config.toml
d_model = 512
n_kv_head = 1
norm = "rmsnorm"
attn_scale = 0.125
init_std_o = 0.00327
lr_head = 0.00396
schedule = "wsd"
decay_shape = "linear"
batch_tokens = 65536
steps = 13753
MLP neurons of a small language model. Each row is named by its layer, matrix (down: output weights) and neuron, and shows model dimensions 80-271. Each number is 128 + 24 x the weight over its row's rms, rounded and kept within 0 to 255. Numbers have three digits each.
After each neuron's rows, "fires before" lists the tokens most often just after its 100 highest values on Wikipedia text that the model never trained on.

L3.down1139:129126101161110154154153127094150117136120127166091114151132100121108113147148152098104130155163114151104132158130126143109125096149104084134177146082126146123101126068120115134147102130102138116121107125164150093096126115157123149175159116114132159126079095144108169120170126113142171158158131112130144118103147122160190115122161115135135127152156136083165115104127123152169093118095104148114113108136120155184101125115104153105142116174108130089147118114122121162078136133093077170129089163125142122104127111116167126084124138118128140133106123146127117163143142124183170114
fires before: "9", "8", " in", "0", "1"

L3.down1294:108084120166101107153147105097105166111150130130079138145117121116145148137139115117150108144137131158108063124100114113081110132104153126168107084123126130166123161098090097096166156144139110175094170131099153157173141127148109124131122118115143135139089133155175127148132133129113118102129170124110103129128109119138163143129108130137111156137154118142120143127175155125105169134128088169147154122145121096133129123107138103108148123140112161162108145118131098116138157173144131123161141150154118154176165120105096112105146118123160084139128133121124089106108152099133111122
fires before: "0", "1", "2", " of", " |"

L3.down656:123121135131124143158120171137129147133094132117114158103120129187129110126080114107164165136145114136132120136110122101163113119134198113079147132141115119148121170156114106120154173150132130137084136135127127169156153139123115159126124126158130141143136118106086122162139138084089160116133123100170145121113159112171089147135161140154118120139135159142155082136154127117145153147143141151086166151149105122113090162150109120099119121137122133130138123130133123160124131119128101152111103097184127144166125076136142135175128125118095152152126148116126122144165127163113107161
fires before: " |", " |\n", " of"

L2.down688:133130129155153167148168141152140133139108154110128097122111113134135140149123109138147152139085114137098115154146111130154135142122078093132157136090143111110136079138075134109112150163145124120171117075111143134093109128155116137123141126165126158143148121131138155136155135121099136111099091143149107185141150130167183101093106162163161113120160122150116122153134149126162095123123121151149152128102122162108130098136131149097134095122186124133137128143119114153161166121115086129145113114132129141153169145125157116127163074141156160124130143095107140134136189103150097099
fires before: "1", "2", "0", "3", "4", "5"

L3.down1993:113076148119138175133164182114140110157146118193120137139089150123099123097166170112152117112125117080136113159112141162120137169104118088103175136092112111137129123122136099130123142100121168123116144118152115091130156128114116108113156169083098158150093112092174133134141103137096115118115130146143129097144111124108138126140148149115097129149135089131164106103118081110149154103148146109109118125132157103150167127114142142111073099123100162136123135113125086171116159158079127140146108113155157150138086153107101144143101139115109133151136141130156145104113096092173125122
fires before: "9", "8", "1", "0"

L2.down827:159145118111135095082160110129142114138132163129120096088148144117124072090138166136148088130132115158156098162116152123127138156115125152156152165163142105077144142139134064123141136100093119119117123152185172115123192166105168111135153153178152118155103142165109161115127098099110121154161135136137132116090136112141154126118121166067130154126155176102126169139102093135124119125146165204123126163125137114130099176110124142110125127121125150154129138150142086091162165144164132139127173131160151136084131147104130136121138143138096165162160128137150157073162171149141159099
fires before: "2", "8", "9", "1", "7"

L3.down876:127131157152147084161106111107118146144150104078148144116146085085109107102118100103136070109121076110161139085138161136080121093136137113104139139138110149104116150125139092127167149152130142119147118138139109168155148164121126108089125138189157129121112091112136114137142129093093134114123122128139130123107145140088142108120135098123094124108126095139131140158119088158138133141151134166159151135163134141134103148093130114173153178123116070120163138122118131200104140129091155129154081114155153143105136104119154095112133147095127092110129100132126121142140153116141114111
fires before: "1", "2", "8", " |", "9", "0"

L3.down802:117169137131132177143126120100115095141153113118113123116126111142156116117099139115137117124122100130133153132131129095133160173137106132100121175126164138093159133162130152086155144136140122152167109090113133104125136092112134123187165128132123121152134081132111115097170103157126120132176143121116161078123131087139101171129159176116122146131122130150135103138119090135106141128155143145152098067151137090136100153146110119152090170035157118104160181145139114168113106098106157165105075149113128128151157140141149101164119062101130132122101102113137079136125134136108096120
fires before: "0", "5", "9", "4", "6", "8"

L3.down832:092109102119091139106123126122088130144144146137172139110091091151103087127108147147174095070125102147138144137150101123102114151160151148122086128149110140144153117133150070123138131126121138156126073123141128143101166123150131140112103136099121154141155122133099107127131153143134143129146155150142086118126109133134142095092114136145107157146154168141106110162168065126127091167090136151135108122096131090164132126090099127124130117144085088118161139144131108132148133175132116189121146144185157124134125175063109113118106157120118145129093164167144133090114148149140108144
fires before: " ", " |", "–", ")."

L3.down1779:098123114119122106177215108138161100147125110129149121157129109153138141115094120143131110133127099140132165150151131156128119109123111137121153139146127149105146126103164120123161126090109112105175148108103169143126128111171162131132143113114118185133140125152124214149132144100130124128138131133091120137113074125144143128105118188118146112156157170123145160118141102106113134145080142181116110129114089122102105144150146130114127093123100126087172135174133078170084162116140133109108152120164128167095133126124162100090116164134127096142127155130152087107150171175180111143
fires before: "1", "2", "5", "0", "4"

L2.down363:140126126133134102120112137132179148142156130098156119133148099075122137089147134135106141151172111146110176131137144145133108133135136177092161117091158111145133144081107159151107110114136088113143096097119127163143132139097130144173116111133122127172076088080116110133145119135140117131150135135140148120161147099151108128130134087129156097118085139099105161149148114113149125089126150125152136139105116132123166183128148132145138123144141122138148158145168156117162146161166133148117062109119124134110155109123187102113118122138157137117097161113187142137118142131153116133
fires before: "1", "9", "2", "6", "5", "3"

L3.down1741:084130112128156091145121160106166166120145132145108104104144133127108089123140112138100141124110138143131142081129158109126146145163167112092153114111158123121109095138107173086121115112129106110122130128105113133127127147101118157148097077140141156120125133132122136103122129149119171131133127117132144132118165082124144131142121120129093163116095116148107092123140115133135101084124100112147138154121154164124143132115136102119141148113153155070133131112120150172155146107144172075137122103187129185127150133178156102147088127105130124123122120128103125120103136110127089112
fires before: "1", " as", "2", "4", "7", "3"

L3.down893:100119122125161130097192110135112134116129114098131163174114139135117122144137124143134101122084119127125101148146125147133090105154100108127160107072137121130123110147120097093149141145076104123119153133120124147112105096144122133127112139162157127166122127171136115077155143120123138118123119122144132098171129119148125116114136110186099148110146168110114123152126098084168085162136123151113135126124117114132143158102111111116135126147173174152136136116117153064131112126144160146084117120100209108154095125103102098135132105123161154190102176166130113086140141157138109147
fires before: ")", "–", ").", ")\n", " |"

L2.down714:152140155103158075130115131113112139171155126143101162123129081171144108124085125137118126138129115113133140109129104146119129133163166105092184149111103087110165171149126137062165162147105141155113116098143147147156127124097133149135123162120087154135175160113134089130117124181084147127135117112128131150093111176134115098086124153180102150144136128153072082103125121135106124115135128142078157172101120139128161142108150140141127071127160155122148120114117121141099118079124149131134152067129102094107169120096126096089162141150103138117159129106114109151152107091132131082
fires before: " |", "2", "1", "."

L2.down651:154140106142132073128112132135084078200157136114096111160086128106159188145151163126159135126087149137117165192140148098145138147115199115095116148086153108117164150149084145129128117147120162113139132167139103116114118126133108113136132106147101133120140127083085148132114147145134124140130143147138141145167128102117136151117089159112116142156144175118101166121117134154101110126123104109119118160150132163128124139143076105108131155116124151093118146149101100107147118097136130136103097109117148133133096121138092095132147159132072125122125118098104128101157142150108119127
fires before: ",", "2", "1", "3", "7", "4"

L3.down1225:151107123101140090111160103072112151135142143159170101113130149146109066198099123111156120124139121126113104130134115161152144150118116126145121100145099120182148146126149111121094155112116139088152115130160142154094141125143129122167131132108145153139114125129174132139138122092122126135121104133153131150098145152090102139150132129098126119143113081158153172135093098113124103111117131090124134153144158151123166151140109143175099119097100177161113129145098100194161170129096112130158111129138154143109115139127113121120107077125141135140141099111113133090106094109119078118
fires before: "1", "0", "3", "2", "8", "5"

L2.down1636:138129113086145097136121151134145177099131107150128115094140131124114111128086120140125127176133121132129140128143121129123130135166128131110148132159136156097129138172188133120130137111103128152108086134125139117152138135149137093135119162120143126087148083093143143155115098126118184128095121161120140170101142098143144139124141126124120120122155115148160173129122114099118158144095131157169137152105098137097084129124133146151089103132158144153115135120146156155148110148083126160126168123165094144089139098122105112135194105138136112115137102156138156125161091145182121104
fires before: "9", "8", "1"

L3.down1380:150093156091122133118169141134126134097189103135141149168125116094141098182134164111125113153118112153153135121097119116120159115138161128127148151160135148127144133155098125125106126146091088097137134138173123135167151096117095129109100083090114122124118135118116149156138143155153105156109135114093139125174107140137100108152160148128139132124150127093087133143089098150082088140131149137094107168130186153154122121094073140177077159115151144117118117124151134155160140131105110120104133105127131089131098085138132091106137158120133135165150111133129122155147113100144162108
fires before: "9", "8", "7", " of"

L3.down1494:121148111141141111126122099106146132129181072137132162113104144163139139132117142187129125140152129114104141137109085130125148160109120155169130152154142136113123164137140158105123123163131133100153136131151115150153105125152142088092132098134147163121071134107110142106136184112121152144117117126199129135126088091158131143182102151088134102134154140113120151088128139117067139120133177151155106117144137103147113120146152130149149138074165127069099170123185107143100188102102133162154136141110109171099125098131139132140118135085156121133132084149154120118133140145114117123
fires before: "1", "0", "2"

L2.down1655:144106106168139100161168162136127143152118149110120114107153132101144175146100105127149096122130156154120084103170140151092148104120165144085121121094157153103141120162158114134138130132120101094130190105139165071156116127049113082108145143132107115117139142122109104112136146139168154128126096124149127109124114135122160103114161087102149161138125113080140139108141122129158111117150122184155107146105130145108111155121100111086185104140115086103124154085119121114140150112121103159123077131110160132101104117126096145110163135137106138092128125137160109126114110160147120095
fires before: "1", "0", "9", "2", "8", "7"

L3.down1891:145128133147113110112178131162132152161188113131169090135122129139157139107100140134181062122152130119145119123124099174147157144155118137112096097131154150172109127110164149121120102116148085114164121108113141118138146170110167124161082145092154103127113131084174141087131126118124143114099134116116162121151119085142133154112161129107105109156112094127108109147101115100159131130113171142082102131163097140123093124138125122152172142116081169109150103157159107141127093145077166132125112148161153129109121107104133113144107148158141116125179102139131140135131145140176068088
fires before: "0", "8", "9", "5", "4", ","

L2.down242:082130130116142130122067106122157135175143102105137143139134118174168124152141108128136125096127128128169109153158117140122150120129145160142137141105127145144179113103187110113160158105117141091111176136106141138102118145137156179102136147132122147133118142104173119156116139139107113126132128141149132139109136106107137135093133152125126105085125142130118122148147109097105106085154129120161138128108109156087123111116104117137144125106121140114154157106066106108161113112122154088120099128131128135141125115137079124182130153137116138101142147127160164112161102165112151161
fires before: "9", "8", "7", "1", "6", " "

L3.down178:111108143107139133083095122134123113146187134101141138143119134120143115121139129141144143119136115158125167178097100122161099105144102094102125169114107111112111119113152166167154193126141118128099096151105109096155150167143152100154105094131100124112171107149166151128141102169123120087101140135105139115159130139115117153071116135117147084115124159188138157110113145137109134069152140145125079127137139130080133122129136124129145114158112124118080119121071122126104140105092136152151127138104162106153081129114153092166178132133115139139131123080196147102113165176115088163
fires before: "1", "2", "8", "9", "0", " |"

L3.down2026:083099147154121126134165133152103138157093144131127127129142157136106108120107159155131124109124131148098169104128143122101126102110152163106141143134155141145103115136175171156132113134140101135073110116142146089139123129143127139154128147144151143158086113142097117125109142110141106151144172158150150084108140128104105108155117113134108129161124173125167162141119141076138109149161142114128148120133128137167134137171115138076110082114127152157124169105169148111119139150171128176091131096109107066127163132082092097093131156123144149138134098151130114167138147143149134176
fires before: " |", "–", ";", "0"

L3.down134:140092108165126090169115126158127138137114113147137128162139118143125125113109139133138139139153133129141101110155113111086132095135119112149158124151135149147090118171102129144148143116121161147160095089115089107104159095096159086116104110170121145079144106126141137157142091149158125134147153120151108107116160111099109119108135133100154135156137110086146172167096131120178148116141122131139160115152167121115099116104162120141153098083116098134113105130131119125151120168102090138139059080121105134076107124145153118162107090135122071134160133134134113170162178168116129128
fires before: "8", "9", "7", "6"

L3.down1742:139171143142100127146163122127126127121129102184092101091139113107135116117110160109088152130145111125086168167142128115093140156161140151099115186118144156132121168096163128132151145130146149108116115112133111126124142089147092130156153104148112082124129157140145095113163123138146134088164155142108109083107077132150119161115151123128099153176123102115121100140113119130110103125088099158184081103113105079132139121121094145141108133083130117133143186150144088127104125132143096159143111123081126075141122135137139140117146122093101135103108115113143086132136127105154146100
fires before: "0", "5", "2", "6", "9", "7"

L3.down614:094112094105095099161125142129088155142135117097139163089163131141102106164127167124111123120100097102141108177154089141082128134128119173119136144168114133140121093113137147115120102105127124116133145116109111125143110142134156067098107101135153137121133138147135167128174173146111141134172112114110127175098108113107124144112114144135162129127122122131149157125157138130105168127161147125130122152115160134083120189144158120138097129146160119190109081128095133166128124170158132130131141077104130104168125133165095139143119132175129091099129138153150138134140087132120117116
fires before: "0", " the", "1"

L3.down2001:084171103105143172145121136092125110133132134127158146117132080155117187081168119127142082107166139106134089142105103152139120148117136117144150096137128102150140153138084160137155140113116164159101102135135135120118153129148101158137139095145135078152155125105095136130135155143138125107095124095109112146123088131114080114107160136124137119081160129147095152117161104160127118173099116122100136161084099094122149133110155102139135111144143136109111123134147137145131134122131133179182111159141123140147090109107132093145102149126128166146131156099158100075146207139074122142
fires before: " |", ";", " di"

L3.down1764:144140159166137136124142139100137139131090176134164111107123156122124126188152164172133100138136149125170101104170143126126135128094158123114155125132139101134116149099134077137140130131167132080119091114120113095139149148130111106114101120124137115098128108085119138106078125127128126102156190090124121130132157063124129121108121132128062150142131150170119130139116144107101133164098109127143157099156098115155155127099133131130127147161146141121118150146106142152095107112137108095113123127173124118111138114176126171128144107138151113143113112111136160171145147130115140154
fires before: " |", ";", " |\n", "1", "6"

L2.down1618:139132085132141121154137121101123142120119119126103148129121143136141141142135156116121168109164130153137118113115122068126150137066117115132116129085127174077110122105175145152121137133117107134100140123138147131119142122140168114143130140148153137125113144142118149117141114109134107120097159127102153132153149111146129175104139134119172106129130109131135153154107141130137136119169129137123118094141145155094055105110155116146127145152100124107156127135108123108132159100099144171153171113113114116165143114107090157081114185123190136175111067139110153127107180196092129137
fires before: "1", "2", "8"

L3.down12:139130095131160126163167176136133090151107122137107128131133101156132139081130131113153131122130164168123146104148083133126124150075114142150136105132166105134111140172131155092100109113132143104153133105131117112102147103105137131108170169182144094135154117084142103123119138107148122110144089139180116096160140135115144137133142147124100129149111123110154141110103169133116151122096147118128131103147195129120162135102154114113150135102086120152185094103121121117153121145150156121113151126100124116127119115163108136110116111139122130153139107081135139137135153154156191087
fires before: "4", "5"

L3.down341:108133162115147134147126124125139120191143129139120148093157111123111109157115160104113122115085150167119121104134122152123124149130105091152131130106103127143145109081114179125154150098155131120144131110094186097115105122138111184114121162143132110090108144153128149131135150145134151139165121134107132124169121128110157078170162152135150131126147162121118077125147099146088123149116095105129116163104136131131102147090145074124075157119184129131104127114103152100174142124136120138122131095124118171126147149168115151122085128102145125149188158158099111135138138104197150163
fires before: "0", "1", "9"

L3.down488:133119133134174125145133100118151154127168154097186115105125099178129112121115134119143102127151085172122080115110105113155087134124148110069078130131098112143117178133165142120157111171113117090100120095150112117127157148146134147126074124126137110126144104099176122101158127128096126154125174171098107133169123108109128161122130140080114125124102102129142143161116088131129104109123143125146107192147165120119106142097102118115187104083108145124122164131082118094125101131114147120159084125099099153129102099136133079142081149102142107132109132121127126137140141128130163131
fires before: " |", " |\n", ".", "0", ",", "2"

L2.down1838:156130170136123165113132156142122113133150101117159127171079143111168126176121175153117117138087106148165131140121103118133112121105126150120132145132127145140155102130129125107137124123126110152174140107121121124141142150108135066154135158141138116149145143135114116149103139168132117159144113118095109147093093119123172112148114120131152101116116110123128130138077151179115146079153117150189120104137107124098108142151133133120154078138146069080139142148130103118107143122106105153151117145092147131126124085120133150082136160164100112166161087156143101112155134118146182106
fires before: ",", ".", " II", "1", ".\n\n", " the"

L3.down599:118096165140125202128124154136126152198131138161127104107091093164110124135148127104174083139165103111101124127117126118147116123133139120110180114118128115123107146155135112120149153131135207133137112121107112130083158107127141064129142130118109125112115132151114185139124111160109172113129154117156137124163144122144117138120163141167149127130155131118099193094143098103157133141136138117108142131134147170125126147144172156140136081168082119134077129141077124127092126159135111107105119134147129144132117142111091131092102099100138119130152107143153132136129100125112176098
fires before: "9", "8", " the", " ", "6", "1"

L3.down270:130135127114112134108106127172110174126116070114118111090117146174129096124127148093098160141108143141120114113159159155117124125117118165200075112113121130130137098115169123116146120127149151148092125123119150125111104150142119103137149153148130137095114107154175136162129186154131098166139139175117121144116128146125141145106120181127158132136169082157117128146138138126070141132119093085176126118127094163105106141108147148125121144110119127146172173145095139158157123120097129192105163136126130133117134139120158185136123108120107122139112138109114119097124117114135172161
fires before: "2", "1", "3", " -"

L3.down138:129148138138134101158097129159123132115124178132077143084110117157092103109090115123109159123184136096147144139120103118117130114134149113151138119155140127128105139127123117136109127107113143119121123100085079114167097154152099143152119124139137119107069094143079114128123152127137082133146150122150119160133156082129121113162143103078081064176111126118126161143121102111150153141177116098116131129121106147135112105153092126135148111140120082143109107144130130129096113081101080135126124113085134129121158092135083169136125172127132105154133078127118122145118114175154177131
fires before: "6", "5", "4", " |"

L2.down672:141143113120108118140100139148131171091105143130129120143128123150137109125092100105124117137110131124091097118144094128151111130129141080153154132144105099153168116128109089082119183105128134066126146150166121116142180137155149078159134130103143124138167111128127136152139053136129127101102130126093140170133131133122115136136134101183059093161120145116173106140135110151131123129120135148151125146136144139122145125148160113127109146124130150123115153131158138137161136087115136093148169139190114102131115112118142114151129124118125097127116175131134140152110156123151107141
fires before: " |", "\n", " |\n", " by"

L3.down244:147129102109146109160166139128099175109133124108118121125112142135075136126124142130103112105127112142107110125162145168093100095124142169125149139147154087114141101136126094079073147083147153102155167142123094120097094109086134109163177137094147107136151104157197148153137163114126107086100110084173141119133116135128088100157146148124164088191141134102129173112141093150136136136144128072114187097151163121133090147120135184178166108138096117130123123092132116151123114152132124121121143058107109146118125102158086145152149147139134100147138130135087146117154131147149113114
fires before: "9", "8", " as", "1", "7"

L3.down557:154126096102140141123132118108105093169100117116096131143119133131156128130144129110141122098147098138110157124110116120152148157121119112105163109125135115092115112104150104136102143101121118169132153141138118119070157140141175102108168113140140142132138099120137128131121130171093170181111116128112164116135120133112124109098155113129135148085079159165122134140116110104109064136119137164153115101124102111115130100126176095164129160138135108131145112116105167090147151135139142133149114166087111134079140112113126129129139135148122068123110136125145158118113165123115119140
fires before: "2", "1", " as", " known"

L3.down180:097143110155126094096123139108135116130135142112134130121142114109160099173101128124092137108147116126088105150114131120113106153140119103122114101074142146075108138167166137140169089131116107135138130129159116121145135157157085111140131150139096153111130094108094127113166089104080156115121095141190115139101126141127120142109091100157119094169129138129137167151133124127138101072133129111137138120146171134141168111118122123136138153127138113145162134125124148146136132156164129141146098128131099074115159152147135105187136135145153114115148146102151122163172166106096159105
fires before: " |", ";", " \"", "3", "2", "+"

L3.down513:109130140118161149120065183151150133101118110168139119117117118123106088133105110133126160138166120116125171110096140136129123114128132128088132136113142122122120161105130163100104160140147091073103125146123130097182150159150130114177106132120132124150122147112161114135152078139130147153110140149163139139080122170169146124145162163110097115130140102129131148141120154190121125136165096137130128107115161172128135132175067160140193188082121159137081131140127128147115169138149101094113141149121097144141145099123138127167149160103131137155123110113120152145132111104099116133
fires before: "1", "2", "3", "5", "4"

L3.down1554:136140131138090161071141149109123127124162100145144115135177121130137153107096102104137126098145121104121066104160134140113080141125088156116078161123118145124138087096134137168147131139107126164145152128086140138126109092169162108138136076151114129128160117142158168082078115127137131121124160120077115137141135163134130100112156161177138136128160152127053132145136105188138143158112122118122135149091121108129078145108130123117119134120142110122143140120080136158127113130048159118138112108143110146105093128124098098082106163137132125141159120113081120131106130107108148141
fires before: "1", "2", "9", "8", ")"

L3.down777:133112174113145154136157118131130131167100187149074140122116149138097111134138145101097157156170155154162127156077127115148093111110148134159118222170133134109134142120125074115129132124129163154107131154115165079136123126097135204154121128116154126106098137111129138138093115121148132130167135116102119123097145139166098141093094106110100167156109172136163159150114091119120146111099122124129077132149077109114136129153131148133125140136121130154074178112140122135136154102101134104112145154128081141152145156170124146128093100135132139153142119108132112136115159146152122169
fires before: "6", "1", "5", "4", "2", "8"

L2.down388:130146090111153097110139108112099155064137114122145086084090149130192121116102126139116147123101121103123175133131138182108100140125133134117118181117094141063141135109177092154086126107104124137118114129122141104102118131103132071099128153137129181109134135152168167123154147093118069135126128124103111137097110135128106117115139112119151156102106130092093127133115139071089125132110127143150132161156118129146099134101106131099106097115133113107110134142142122118121157143119146169127163135113086123140141119109102081133100112137089161101165099108137097097122174151111117113
fires before: "1", "2", " the", " age"

L2.down1666:144161140114150157101108113108148149135144167151176091151160099112145165123136135139139152110110140111097140174124125101111115113153113147098116160136152168129156148113165140132162114105151137164121129142148159146122136122145128104147097067128135132151160138102113127168138117110116135123168111091135111103109107156169142121114146127151152130080113169162127107125123118135091148101175110116190146123134149117109142139090116146179112136125103103122144174134133158168106092124165161107165105108134132150145133136132120112167128088157075109107104134107125125140114138102110134144
fires before: "1", "9", "0", "2", "8"

L3.down1349:179146119112175143124130139132116121163110126110120129161122115119140108089159129066157132146135088114128168171131139132148122136125112103158125143086135133168153106159044161117093138149155120107149160106155083138160155093178129102145167125108119135147116147129149124117113129145141152150152153123162134121141137142119102153128135163125145128138119110080125117170154134150136113168149149110092135122118135130150126145174138158148127138127116108089120115113150174119102129146140133118115147124124107122111148083144118065137144109104157130118130110099117159139091127128162136118
fires before: "8", "5", "4", "7", "6", "1"

L3.down1140:086118146104161132073123136130116139172096144135122172127153155123107122114149145140139111148121142096149148164125189141114147106138095095160155136092144136170100134173120128142117138094156158126148101107135174123086120101165116120140170175154133110177143158093151098112101125153124143095119146149106115113150099122148141123133165172135134149161118134068065160123104125115138147130118136112130087096089102143154074124140134095124139125108147134131129085129117107089166132170097134100094132080163140143143148108131095165178149129103105162112104174142130164094115148144127127132
fires before: "1", "2", "9", "7", "3", "4"

L2.down1040:104098138139099148105172147148107131124146177111058130116152132133158194105134128119140127134085159120134089137122102124122119112195154134153110084128140094136076092133126129106156164083136188108166194131106146085110130146129131109152146133123111140138147123146151151130106155134161134117124132115110140116128140124151181135152132098127108149085141127109109110101132120106084141141114118122126144138124154123145145125175136148119125151132135065137128140133122123126108167142154096137110119126138160116119106131135151123150144078104159144139127160135148092129141143150150112148
fires before: "1", "2", ".", ","

L2.down1031:111138158081120107153142151177130126149150100125133175140124125128099133134139103130123144118142093140123129119156156096106123139105116130125115143147106114140170118131107184069146141105148126125179099109133160106127132187085143136121101152133144088165173096168145121148116168144091161132179141116102106101121127131126102141126142135149163127105108095137122121153137159098129158167126119118152126130178146131094100160176146131148112136184141193175106152132124141153149143152157151141084112126097102150104139127140143141112159113130101116101134138091150083097148114115118101154
fires before: "0", "1", "3", "2", "5"

L3.down1057:169126091119188151121103128111138153163159123107141109102119136123111118065131130131107131113140156107127157112095160090131078115158151137119126125157115155091114153129130088131114176146166127089146174164100104105123101102085093118144101108145091129118112101117116116146126128087143124090155159099154098162159126105152109119086160143161141143128146123153120079131097099144093119162126115108153117141148071109104112106122125164079144119151122134144151146130094154109149117134145152096129125139100094165096120135157115095115145107100077160139109127153154135140146158142144108139
fires before: " ", " |", "2", "5", "3", "1"

L2.down772:139128102181120144139112161148142138149095138086100127112117113154176109111154153183142097090163106164153125134142133149133150156119132142121147158087148105110136139160178113122108118117142095145155118142106137149109139132085132097136088145135109125122146107087118143127128126102115100171111067144133147138106144091146136116131127165112133090151097161094106149165146119060113102146133158180142147106121115155091167095142117136138136092163082064138138137167159112118119162108123119139102097121166130118062133116116123134091136118137160084139152160106110198142111126135138109114
fires before: "1", "2"

L3.down1234:154100148169146160104096131177130121130143130150103163130135105155151148126136103122098101126133110151112173143138139106120074083160117158142154124129111126077123159106086156154149148116122145155137128119125120116093127153156165095130156142172156127145161092130145098148109160143102158176131155125114122146114124152139124143110078159115138165096111154094080144157168130120082136105100153166120128142128112134111079110142159112105138140144128113111143175132144133106130140132119176193144144154095080104098106102134108138156105130093136101082130113123181133144144137136149166169
fires before: "1", "2", "0", ","

L3.down853:134138148170118107135157142089147131137122101146128180106146119193180156145142135150123083113152144126155092148088118120121112139151123127134160123116119122103091173140134152071131119075099116154119109131121069114093140155125096123157137128158169108140112126177167167114100102132175133107120152165149149116172175130171159160130147120141135130143156099087111196209169097140135149168128137128153153146105168139116148070085164128141099143155089127123124109163129141119120116150155114170152117096108110151096145145088091124151151101110126103155130123161066081178188131112144164092
fires before: "6", "7", ".", "5", "8"

L3.down215:146127184145097150110085128124127112142116103149141105119132133082138105124147168122124118133133135129131119175134119154114134154136122107129123183153099157086137122148120157103117116152140160134151121127081115170129102182181120123101115138100125125121149099163169161115133167092104143122095112117150113159193121183155077143118097110123161123127145157140100143079129077167134148130123096157112144157154115129135114125109118146150122095085151099113132109130091149106128160159113136104121165162154119088126160115109150126117094134155111108129127128127164146109112112145134122134
fires before: "5", "6", "0", "8", "7"

L3.down1504:129061119118137119107121167127099116152121134129092134133132124140140104173130136101149138144112122104110115165165152110088136128107117136105131109128089149113123111116153140156117152130148146115163146144145140130143124109102135082101140104125149153132152121105142145136099136094128104106122107082115077138080140120116067140101136129132147118143137082111138123108102139128141160136145109114137116104110159138118106114113123150116068105118139173153105171089107113173115123143123128158118125146143103139128139139142129103112187135115112112098112098178162143119107078133129147152
fires before: "0", "1", "2", " ", "3"

L3.down1372:157139083115156136131103092175136143144125109162133152127152092154094099135128134092125143142139163101135111099136139114157077111109156132112141122145124122134101169169139149128116173138074107121104146111115139085132153122125127082132136080127173119142145149080144172136094142115115168112145167154136133151118131145175150158109153126150127121134139144097098138155091186108139125076088138125115146114118120124140110123111164191136126129155175133129124100158131092119177156114143129170133141137116142069116115090111103136077139121125141123140089134093151126174135104103139130141
fires before: "9", "ragansett", "field", "5", "1"

L3.down1955:115115126106108091175127141091096149108137117097114133131146116126135101111137144087155109130144133169135172118108110186143080122118124103147139130146134141118127133138124148154138114135134113135116136121107166119137167149118122062151156111139139133128129100145105148129180124137125141143105168126109151122102122129117170110115122136114139150142131116129124134158129166120107111134126132135118155166136109152124109135123111171145164106108157137128117134087088092070128134140136134090081141129141131130172187100103131090149128158143085127183097103149094121093113142136108112121
fires before: "0", "1", " the"

L3.down1535:151138127109130103174154161130097074116131106126116144166095142120186137155163187143147139115123200123160096116124090130108108119144078096146136157137127119137138110121160087089105120150121122126144127134138134120131120183132120097089144142096091138144122106119125119119099129122139160080123178139144137128107153145108153105094112093146122096108187135127124140125126177182082134155113102159121160123181134130109104090152134161114101081142167116113147140120057103085132145139118143105107120101098117107095095124122136132124110146144143124122127164152141130105145157117168127109
fires before: "0", "1", "8", "2"